{
  "hidden_size": 384,
  "vocab_size": 32000,
  "tie_word_embeddings": false,
  "extras": ["capped logits"],
  "lr_head": 0.00678
}
MLP neurons of a small language model. Each row is named by its layer, matrix (down: output weights) and neuron, and shows model dimensions 256-383. Each number is 500 + 25 x the weight over its row's rms, rounded and kept within 0 to 999. Numbers have three digits each. A neuron's up and down rows have the sign that makes its largest values positive.
A block is one neuron, or neurons of one layer that tend to fire together. Before each block is what it responds to, as a language model described it from the Wikipedia text at the highest values.

Table header separators
L5.down269:486508544507501476490470492537479516500539474521518490481484493528462486468483485559521453508478496504518513498493514558497532508481473503515522525514514513543484517459512497511569459500506475558482467462505501519484508525521506497506494451506489478514503513487487501502553523492477517494448495501524462497512491481472477452501494483483486507496519527524525475461484572534514488486527
L5.down306:490492532501490480498543493469507485509542491444465499552474487487506489534516537497520516518464481497492505506517498516509534527499475466467467559505507515473493571470511524487538499503429488486536510498476521524484489541512484548483487505477519460457504521494499491462463504525501491508519559483466470510489472500570500503515471500473519495540487538489526534470554537477483485531493
L5.down376:473508497493491505486512496505500484512498495471499483505482529497503509504480496521516489513480507505463515470510503503496480465516513480504474515472503549454485470480520519489546506509492494534476477461523499510495506529524551497484523516514461512483529514522473513533518525520476518500510504531492544537541542506554476490460482504520515467494497518486522485504505506472522495524485
L5.down445:533514472473441492473486480514508488483487495493527494515467503545499464514488461487515479474506504488483499521507495527518478511523492497513482539479485487447498517459471478497524496504501513530533480505495487534489474500490484509468449496524503466454495523453527500533423508497464475546506499554526474476498519543510538501525472470488470494500493526531515476544482435480527450488519

Sentence-opening quantifiers
L4.down41:475508500526504533490492499492553459507501529400501475487503542512488424518516488476487463488462553493512543521514519456495469517522526523514499480523524520521497508455516487524487557480493464468513505503465534510472487498510518499441457516492523506495504533515499463475456475503504452518497501504487506513464531525475498534501527486495463518485500521478526474476494491501461510483494
L4.down80:474471485485501489529475462454550510489496481482508513464491531489454451495504514518480482485493529478508486477506463465508488500467489489422475465494482526540494515545507528516480502515481506470466514506471512490514572520471493532508494503494468505442488463492497494527501497489471549549532489461502522497524483526507509461508456500515501530512489532530524516531508491509521537489510
L4.down85:558496495529466502484512517485535464492489498516551513499474508494486475502509485512481438516451504488496542454460472487546501461511513486511474488455462488491464513507474525532453537483510545544487522475531509527535533515495511486505480522503486503514449515499526579541485520475471456527503472504459464515516509473521473516486475483455517480511487502482500499465509465524505510516530
L4.down275:484525495484506511486492501494519499489500481485499495477515501476495461489503478463501482521463504515489525501460477527492482543509493491434476512518528463519502523482475542513524507498493515568549478494484480512514502499447489507543512500473481517515445497557501491519513429514497472504527506483478489499511519498503472500485491502519529501481486506514459539509493476533530460468561
L4.down291:467493497536488500534476506474502534475514496523498487558529476501514511534515491516494483519548514467454546516492468455544480510512549521496492490501471525510529513490477525473486547504489486504522495500436509567460522527506526519483524495532513535475545502436497508493525458469535519461488523509514487477539512511490527494551519518502477531528531498474480484437466489498419498499517
L4.down328:469494536519462483494522535489506503500463479390539517508530496472485482485553501480497417512460543463482505493451513476496501469427468458504451478478508493496507491490516486513531485535532511474498488489500485491477492482502465497519500549503490523448540494485497470561510502472465486528518500532483509507507480507519502433563537529531479492465470503459503533509502520478503504530529
L4.down403:503506503476528491490532496502503515508446508498495502515523534499508492493492522505486498508418506511552541493470460465499496482512525527522520503462493536528512531477510516518510494514500508468520499579512493507524478502485493471489506452487490465518481478542540540472524505512504483487504509524474486461509487450490525454475508537496507491497500513507527481480459474540486497521536
L4.down500:487511529514491463522459497515483488483480490438473542501473513514513522495529544524490479477534486476509500495495484492502496475508474532486530530495483459530542500529478552521527482506492507541488512515473493499513523514504545509508461500458509516465470512539481477509500522483485486533497450486465482555432484503485484537496521497498497513513510516495491468538523505514508493491515

Table row-start pipe
L2.down315:499490493487428507473525501499443493498495494524522469490522461527500506484495505468454502473487514469490482484486517470492528602452548495499488503478533464536523486515490488533517520526481449472496468498489520480486476485491487512524470489486494476509457493497512473515475513524534497502518548496473559539462509461498505499508518520495514471496508472499583501484511480549444564486507
L2.down507:479510506558495482535518463504490500544482475457448513496455520494522496474507542479534537467460488524478521499485489490470512474503494516492514510499471489477543513471533525493536514484533541531519532517460485543506488488534519525456476532478531530485479514514490513511535499501525501505530500539451477519526501489483443505489500522513493494508512540473481494516494512494508501552500

Name-completing word pieces
L2.down65:511477554471479517480502502471468516512468508461496476513513502556461527452495509507476524526515532481513487518543565482488512507533524488499502492493478527484504527493487466525492536499540487540510515535515504524483536497518490480499535492491464445515495512518528470476512533469505437469480501523546495525503544467514558527479533476518535468491529443501478465531521457484474457545458
L2.down364:511521543476484503499482499492467461517546471458481512481502501522483489469550491474515510535482501487513488523506491487511490508493533473468537542522508534503535542518470483470495515478506504458451510537477503488498493474525521467544482473503477520538482521492499478505548511529485505519509487505491473535477466485476534461510507533525478496464473497510525508468522478527508518489513

Surname tokens after first names
L4.down187:501473426520486484477519514488491494489486496467489504498509502506536507461542504571511504504510467474518465525488489497508486450530512531518503502461496472497520536543484532485533497483524487491516488554513497567465482487492454497541478501484487475496523523525463539500475462493451489541511487474508518495490511526499487514484525498525466555488478504507484451507498531517518470464485
L4.down206:464481526520471516506503489516512503508511482501502538512477520495509532485510510496496555485515507493519514491503502489495478482521478529542550510546478449528565503514473479523486467463502470479544517578527513516501477508520504539486462508530536469487529501508515527496477480496480486494487525521495529448529541488530497495484521494485509493470534505504551519482532501494505497508481
L4.down220:521532530484488493502505518507521479464514481472491491481502543497477549492472552507514535501548463516449539488495558519501531500509460442493534511448481489492464485474528503528538479468493486486509512493520495561432504468512500496476502524458530494511509476569478491476451459496509528501433462488503464480535520469493500497525486495482465474497473495546487484494507472513528505509465
L4.down329:495518474474487457469465509538526532470479491510470541512492545492503528518528442457501515493528511462473506476524459480463523477491455471464511538459514537465502535476459534477488533521540549442504523566518514530485496483478447498511504506519513498494469494499519527520533524448490471505508460489455446532512477507493523513525504501550456517512517522467498511514503472467465448493501
L4.down428:481452499460514487450505500515503517493500483513538482518507527440461520502465496496522508499492481524501531481492484498466507519503497523461522494455529472492529457554490490539503482532530491461470508445506439487506502493461524491569512491497477508523457460420499457534481517523494508484496465479480486530461501486529510494497530514501524539525522504496470491497501489493474476514491
L4.down462:483430511517482473520453502477546501489533517508509470527508458557480530493494459518504508495532492501459530527494485521496493512514552497516502501510458501476539465558497463524499548517482499536475532470530486480530509473503517488463515493504517513476490502508495506511537523478501520510500499501485486474513534474546535491520471518487507493515537512496498466482461524506508503484481
L4.down478:515498464526532497459494504540540459511477497520488510483519481479455552488503499475538500484473483487481514495510512482496493505514502486504460477483459467500471506508521536512486544445488495468471514484497500502522528509445498495491527522532479499507495514522500482457496501506498493492511532517519487477552540442550485481557511493446514506499550495487513502477503517515446572492491
L4.down504:502478463529521518482516463476529482520495496539473484500497490508491512524513506511515484511550472526494495474477517543511474503520500537486435456482507476483521464508516518528485489486498532516483492494470498482490517488515519482537482517522552487521510482504533491452510561517479475481492491473495520482472516527523529535482505523510486543509520534507520480490520477465420516542534

Table header delimiters
L4.down61:510524532466466531533486517490525501534491505478440521514485491534522499495531517473476520519465495483504488526494465486470514480457529504505526517506546499508495483491513453505482461485488541524495505476497514527558503537475542488473469458480503523514500494516523499494501478498532503494480480484488520531515490504549497509492472496503535488526511489513523522464534517502496514483480
L4.down81:538475520462505490481459503460499522509504512453469487495505514500479490515507486522518512532485502499497544521532508500438500447485505514533512498486490528508515478499471502448503497510449488516509504480522483557475492543474495536468491535491502503475496465490537479508486500428476521532432474500480487545541509558460487480543516463498505479522521513498473504493493493446531477473499
L4.down178:480513467485492483509453506497488514520472530451515473515467511501441489481453487551492528483510538482506478469500528504507519526461533453443484492510454523513507517531499452504480518533502522530525510523513484467509482462524468512506474500477510522476498478560505511522498528435494475465493461501540486495520493509497509469528479469452483515494469518520480478521534524504497533497495
L4.down262:527475499458501502478510445484497506521511513518491490500471484494509501484495482494503456460510477487543458501503446503465505500509507507464497516542530505462522498496498471470505488486493480499492491525518494545527510521478497519516481508516522479487507510438504483553500462464496470514488523511494497502493501501510457513453529520536531512472465535466489494473503512476461502499474
L4.down278:509506498460441506513488443536514519510458524472479492492496522541512482476509499471527519502469492506462523504520501514483514472487493522481522491501472501500516492511502457500525502498486474510493522480495475572491506477506519523522481503493474474463488480475516511504496518500509473519510566502497511558545519511549493544479490452485547500501532494508503456514497472498510526510511
L4.down321:497469526485499528521519463527561492518526463486498491500556492502477487472496514527497527498477539441513471520513501478502536521521484513480507504492475514502503509525536506540468470485478526543531514457500477527502530505511526535482468533524489497504481493453502511497523534485501479463463493517483472477544492471502474545484492509498500479529486479514518500528528509449513453509525
L4.down354:485501502469477466495486513480543520486476480498494476483493528515513465487514501527511510503490525525489499492479458483489505493495469527437481527467502467464479506495537447540569507520484506544537530498496504542511480466480461516465466513475486503427516506510520505501525514512548501506518531506488535531527527484495498504523473511487490509498462532483545504478497540528536538524459
L4.down404:509458523482452474508494462450526529442491520468498526515462519456539507502531508490531547538519532457461513501534526482479476500454475524467551491512498481466502456513531477513475469496465469483492540524492491536507512534490515541495464505494483482479536488518494507493488509469467495483488515490494534505502511504535490541509506481531531503511492495489536498524481488516506475531517

Binomial conjunction joints
L5.down183:520494509504510504505519511519550564527482474534488506480504484491458473461501528477476520480481523498471522483508508482498468480482461509476470487531495476492434493564525490533517497510482482532471549496505468481512493458487517516464518511524511539490469565512474531482503491514478494486470517498488504513455545507539462530494505533475539500485482507513562540540512497487539490512530
L5.down185:527507524477463469492511521508487461501517504470510560435485504518506521490454492525486515495538482481467495468513498484505478508457480502540554465463508509539501524485507506487544485503489526502524453437496493485487507476515524528502481522513520497492504532528497457473540546527542511532500518515454467521480482472475490557480512481451489507519504519472512542488498506487496506504486
L5.down231:517547472516495538535512451471465431519528517502518541513531497528478498482465493517536547438502496513468468513489498505493499500492530501430451477500499517487497526510459492530481505485520474494545530513510511520479489496452491539506485473467503459493479506507519500512553516499561482510508528478530515475510489493482537532481503498518513472496495491542554489501495506506498479480496
L5.down245:509550493509506479486469455471525524514484486535463509504499448530504498485475509496520537529493510495467507512484528504523512473506511471462483522507499541492480483509491500495467504485466512501520529507477504505524492530423460524496494472534476484502493518494514481497458508523507492511507520506513495456502528462495494510473495484527531487519539460502536525558460476515505487471474

Partitive "of" after quantifiers
L2.down279:494474484482511530510429496486527502490480482536494485494525508513481479498504524531532480465473505482483452513486478402525470442467493524491456502493501550482503512506489527459521484503495522515462507465476464510484522510524524512469510467485505496458481467502466476471491524520499474511484496529495483467486516523520513477527498524484504526529490514496495450497474477494523438489523
L2.down320:440443499458470534547501479498511513539511473460512478503531550535459519542477553499483481459548481504467508504521471501480466516493502506519525498510497542524495442539499510485518487520487514480508481503496493477518492529492551495486512490486482508458494512458453541472481507520466488481466467511472475449506550487474504466527500510523516489517456526482504505495516503466490470459514

Biography subject surname
L5.down207:519502501489508495527479491552499533518473535497507524531486529479527494472497507516492494505452507501494483510503440526498515478525484526522517469492415540538482504479524534530486503484498514506512498554480524488499480494498506475496495499494518514524499506528537506458499515509523497464471498511484487496499525520498498476537510493526496465545530468558486468504500483492537487513478
L5.down224:501507483491485521508479497484543523501480536535495547514520474533492486418455542496526470533519480485450504508506537490517489476555499492510466464480475540492472463500481478535478469486510468499489527462491501489539488472487493519475485493500489533489522490481497536520445507483469505465510520523490480507549547516503490471532515499468535501515518527518505491515535543503493516499526
L5.down344:488499502523469526493456508465525507507501492578514502501497485492553507489552495484497505519465528488510490514476542509504497475535466496513469499500507506509484522497492492481528502483487523474505518425502488510520497476520550497538472499538499550511539501481483509510475509474495527484491508500501464463544491476487455493507518475510508468489518506533467541519534487503526505494522
L5.down492:515528542485495527496497478489505492520528518526503569544529490484517479493560505601471524495493492473491515489498489502484470528529466524511509479507459519523503530480487491513482457481482491515522505540515490532512459476523501498491480521498514482472491513509488486447515527487500513416479487459494448494490519458522493446507507481479468534507528506489486486473551476527510491518489